Weights of a small transformer language model.
Size: width 384, 6 heads of 64, 23.9M parameters.
Training: a variant of Muon for these matrices, 426M tokens, 6496 steps.
MLP neurons of a small language model. Each row is named by its layer, matrix (up: input weights) and neuron, and shows model dimensions 80-335. Each number is 128 + 24 x the weight over its row's rms, rounded and kept within 0 to 255. Numbers have three digits each.
After each neuron's rows, "fires after" lists the tokens most often just before its 100 highest values on Wikipedia text that the model never trained on. A number after a token or word is its count.

L7.up206:119142087075139079127093096148135144114108125130167124121163136174145140139155106120132108117147109135130145122135107097122142135166111141118118088104130118175080132075156113123108126117135128140101100112130147128061137137153162128121144110113131135193100112155099117130142170146139105113143101147133164127119111140154154083143096065139106102151078166162135183125095093180128127096113085088077178112135126179109143091137141106121117101170149139176125136144142128103079117120114152101139124127117103137090128142122118133159105134158143149090142157111178125092156123141131127164159120131138106148159088099109102174105119084128142096122147104139131121178129140136148162138114145081145116148107129134101100100142170110153101125146156170172158143114178116148144134175109172
fires after: "0" 15, "3" 14, "1" 13, "2" 9, " | " 7

L4.up425:131085121179150121104131075135118119102158111143059141106119116150154123142124077126115138081097129092089136135148095094103130133133094132116154133123119169136107102129141114110137110130109128161096151136102134171100164111176159148085178150109104136101135106123161111152121149135128123157160149107099107117104147128124145148115121125148125148111145124092110119135121123139114130169124127175141151133093054121131132157130112141210094124108129142118105134114111112152127120130142136126130136143082135109102136139133172132148093136101151115117085092132142139113115151127091128123097107112127122146133157121153155128119096153126168139142163133110138134114119091121170085158168146146137085153110120092173143127173119159122173101138092165113112146133139170129129160143150188
fires after: "1" 13, "2" 12, "3" 10, "6" 7, " m" 5, "8" 5

L5.up1479:129112143112163156117140140160134109130137121129109114116092157152139125131184149139155150123102147166136180151139125111142097138092115139110086143159127125140149140120119147139158117103160143147132131140116114120138172087154133149135135119144121069104116160154138083147104135153120114132112122100169117085124130106129106144119117132127125071135111114123143127149122108135107163141129159093172114099142154100119160101132163137143138144127165130121112146111100115140137128121146135162117148157108096114123111123085181155138089109085114088131136085079113090088179140113113119130138126116119110141139106159082158181123119156144087176116158090119182100116143124165166098137139164116135118109120152106118165143161155064138140142113134153127138147132101147185133087159166115
fires after: "2" 24, "1" 16, "." 12, " " 8, " $" 7, "3" 7

L7.up34:159148115129210133112121133128121135167095079143143110154138124089118127102094106103150133141146086116129096122117141136093095147136140114134147100126136159156110103105136074120131159143114115129135127107104135114143122137103139131107110135127092172086164147105106194120141130152110099105150098145119144110087127117133128151107133138076116153126163115140098141136137138152133130101106161130152172129159128130126135142085179120137106169118104127149106122143121151162121128166169087124118137116111120075104142139118138105123130146113137124138130118140170134081149109148153122108108180090163134096136120117115077170144132121155145152116174152129140102112116124110144115113175111141131116121102129109085145116119104163104158136137092218153164090101111135140174159127150158
fires after: "1" 36, "2" 23, "7" 6, "6" 5

L6.up694:160135112104108148122109162148152105130142092116096107141091119087127124103104097111166181126161105121121152131125134133117128112172150144104129109113160144139097124064135134143132125124170133163118142139130150134114143152123090157122061151110104138121156129118116121137126164151123112105103127099117111136086131114167104142136154143154098111127134099148096166052120117147146144122137161107120116168104121113132114098124127121158140112075134150120110162116130092139075136074140126088109101125144149111149132153160136129114142146131129154133114116163145123144092086123102163159120088111154149135089120124111137136109094116119133067109116129129139088150107142116100107095161104120144132158145114170117123115189157090122122118120154155160153133137124149134131186120100149
fires after: "0" 21, " | " 19, "." 17, "1" 5, "3" 4

L5.up316:153126107096117133109116151163142136132142146137137094126079136140079140067149155125170105134100150095147162110114081111082107117090141158109122089143098095161150090133125127123181096177101115114099117110150119138121101138128123131101131121112110129141163142194140152093105135187157155113142121107109130123113123088135091137124087108157103120161166111160109154132145131117122141135083124172099171114130139175141151117135170131171113145141101137090108146115123153124109137103127132161161159118143159115141124161113159134123131113117143122130114162098128175146106135129067120129117071126173101111133121107153157141139137122129096125160125120122149124172171130140096165103159083149114152141104129121123154130101163122129123111142149131147169147126105069138122141165108104
fires after: "3" 19, "2" 18, "4" 15, "5" 13, "0" 12, "7" 11

L6.up1032:124115146147123133125120149164129136136115143174139093108103111156132161149151133133125126133157118085155115096092102110109115122144139090112127114116106110167122139152109156053124063107080116107107118119152144106132150113132135080142101137076099125118138104134185097110144130143143193141187138103113151120130093084153125116141116117123152144149156118109113172107069153135144156114115126174115136125146095134086124091112128120132168114170126140107165154134144131152184115071135145150076125168101126151122115093149166132153112133092150111157109135090212162119116111117090107121148147130128131136156145143111167099143100103132104120146127091114142170134151126159120161142144122123143106104120128153142142093131114180166109115110194143163100153154103143135137136173137122
fires after: "2" 18, "6" 17, "5" 17, "4" 13, "7" 6, "10" 5

L6.up975:114119087143109136132141129166094140092158136131105143123124110143137140112126107138133133110138107123127140090152119093129165091113121121135100139097149111136140130123143140114139133158082120081064119132098141155136153119129157132110099155109101101157118091135135155103158149157124144170116153105118127131136121139166140087139132117111115169137143119107158092121141133150126107145128099161099124149121118134099134121133072127157112107133151160109176164151128141147119125115114139090108103141143128104102133194125163155088110122130166111112121147109104125130147128122155121108137164133173102139145147131094087167136171149131107156171173103153144180122122142117119170140118162093127102150119134097097127133110132142146071158119154140143090116128125170104132121133120147
fires after: "1" 22, "2" 14, "4" 5, "6" 5, "5" 4, "3" 4

L7.up784:093133131136138127133087125154138131120070109117149110132138131129114132141109157135176118151134156163131118170119118115146132086102144180131099127115162090146167164095147107101143125157114141159178094109133144157147137106089146178135124112127116153141139091143135131128119155148173128143166147106122135122142088111107098115123127134187132112160122119136119115123133126096147134157125150129137126140127089097108119091138108086104095111139114112086107165097143142134111115141155120105134132172127141126129119174099120144149124091125157059098100132153137115131122125142098122157160088124134175123111135085141155134110115136129116131165095142134118143149133130121100096156125123140117116179155147131144150151126077156136061071099157138146165157190100135132116106131144135
fires after: "," 30, "." 14, " " 7, "% | " 5, "1" 4

L7.up169:106153119136098110138152120080139139113108118115149153139138114141139172107115091136147125132131165107088121128137126069149135139149150123161124118113152156117189156160087140113165137155118129112078103103133172170147112132146167123146125110099141106149149137167090118113126124120130148142120138138132110112101138152171103152156137158151107183100167118102159133142118136110094121131098135157134154141150129160086111135164118143151132088149107126131135182130116192157120089114179122124130112085076148122098118117143151116172146142121150114085114125105166112144119159116119089145072150127146122145183157129117107127146118148114132140130107135161135137117084123119114162128113137162122132108110145088110082103133116142089088109084138119138141079072097176126085131123169100
fires after: "2" 43, "1" 33